MLP neurons of a small language model. Each row is named by its layer, matrix (up: input weights) and neuron, and shows model dimensions 0-159. Each number is 500 + 25 x the weight over its row's rms, rounded and kept within 0 to 999. Numbers have three digits each.
After each neuron's rows, "fires on" lists the tokens most often at its 100 highest values on Wikipedia text that the model never trained on. A number after a token or word is its count.

L3.up117:502502511546477479493514497499522525475483492440488516503518495497514509508490504465466491489470434501487515511471498487511469474526503484477475512520503476516540457529465514576463488508471484458481456474504476535495491589470520504502479468535531534483513473530555514515548503470490501522514540507475499517501513499500508478486492512498494505481498481503520464524477486498506523480512489524491488498471514492489516487472473553529496485498479543577473517473517524469529472477507507
fires on: " J" 32, "N" 11, "j" 7, "-" 7, " b" 6, "0" 4

L2.up66:493509522494476506547501475456557529510545511497499477522515489468523513490544496536479461551477486522538493485484503500475502525463504525461519546470489516525499516468477511534521475543501482538462491511487488518513542492521441494488475505472499524467480445506477469484462498547468487504507494500510538519489475503487467486455495490523502483493525508505507522535495514478477494499522538493513517519520486484491521493535492489428566520475507525521503514468511473507533514519539465
fires on: " shock" 18, " water" 17, " flow" 6, " gas" 5, " truck" 5, "ter" 4

L2.up0:497485501546513531494509473481483465563519514494499480469432498519478492507481483481477473435448498485490511514545473477482533487528509502491476516538470494507506500491474467500528496528507548502564510522524525519480535545498490544496517549489505508524496445494462502516518489514465510543480527532500456515508523491496514534562496489489479507503486510510532486514501493491468482493505482496519479504510471524560524470516541513494479489440534508496479503474509485521512498514511460
fires on: " while" 32, "While" 8, " While" 5, " when" 5, " Despite" 4, " begins" 4

L2.up149:465518484531450518533493484508483496514550490469480462485494486496513523509486459484502513519455520494493509526500465508513443495535554504514501516515521501484526528484540509528499467523499491520529477451507496545501521520517481489520508481484514508498528507473556492485543512520566473471537515464502479510490462493510483517471499504502486519548468487511513449472516441492462502469542507519488500480465547513523494463504481484483493513524489488548507480440469524502476506467479502
fires on: " ===" 50, " and" 33, " ==" 8, " &" 6

L3.up88:471522496441514451471495512479505515534505503507442490476463492481557493524504522485494476500486478507498495496511474504508521488573518492457457493500506462481509508529565483484514493535496487548489475482522458515487496509499509480460509539518479498500475496486511582521524457510498509516494514552454496513491530529503492517487505506513517468518554504517468521474485488485519496559506514497512489543510517508498531503474502510470502474498461476485518465497524499517552476482484458
fires on: ":" 20, "." 18, " of" 13, " in" 6, ";" 6, " to" 5

L3.up236:479440509541531476547486493514475496461525520468516533451528498517494511502504501509494472507471521489572538465516463486466484461470492534498490509521521478499497475494528521507515523537475478506488513481492478523492495479469523463523490497526494472419482498480498550486544495462495510509479479504483543505500508547527480483483512477553477462546490514496523506480505487491503478484505500492531514510536506496512460477473486530460498537542528522443477483495517508492489532508513518
fires on: "v" 15, " sk" 8, " g" 8, " ref" 7, "ig" 7, "sq" 5

L2.up19:512505500520481499466499482502500506493491505512488462521529512487511493526468463518492515530483504495477515481493522472484432467485491512469452525528532502519494511463505492514484484507499508544495511527502479492514508474490489497522549487517509492493535442532474491491481493524471443520538540451551544509507503560480470490516502439527481483589502488502522500479504530507494480471499505506509482474472504447481434483497508544483488497516521485503518502490492530523458536479532481
fires on: " Br" 25, " br" 8, "br" 6, "gr" 6, "err" 5, "Br" 5

L3.up135:468532476545476533499511478488562510502531515493456485541468504509492444477430522502494503496502481547512457543531490521501492479510509528467467519505478514498489515434507490521499529497511478502498482511506546524515505501528528507462474526465506494518454504498503497485511510550520483510460525511496515457522481451427488546489499489508479508474523510516477522533520513503487480517483500495515505481472486552479538506498485509490529483456472468490524446530512475493511484496511497
fires on: " Total" 18, " after" 11, " following" 9, "Following" 8, " above" 6

L3.up131:503484521524547530458503513478524533535550497509459475491460475549475478470472497535497506465445497514507510527512544508472475543494512537491498506515491487484475485499533451487536533486489537539506479449520511521526529506472460508496533474528495509496495469496498515508478495539519472497476462496514546501551502525449540517499501502489511500537451472494496474521464480494477509503537485497487515486477513502467505468535463496521495488450542468474505500520484537505518514501485529
fires on: " to" 60, " who" 19, " Th" 5, " th" 4, " To" 4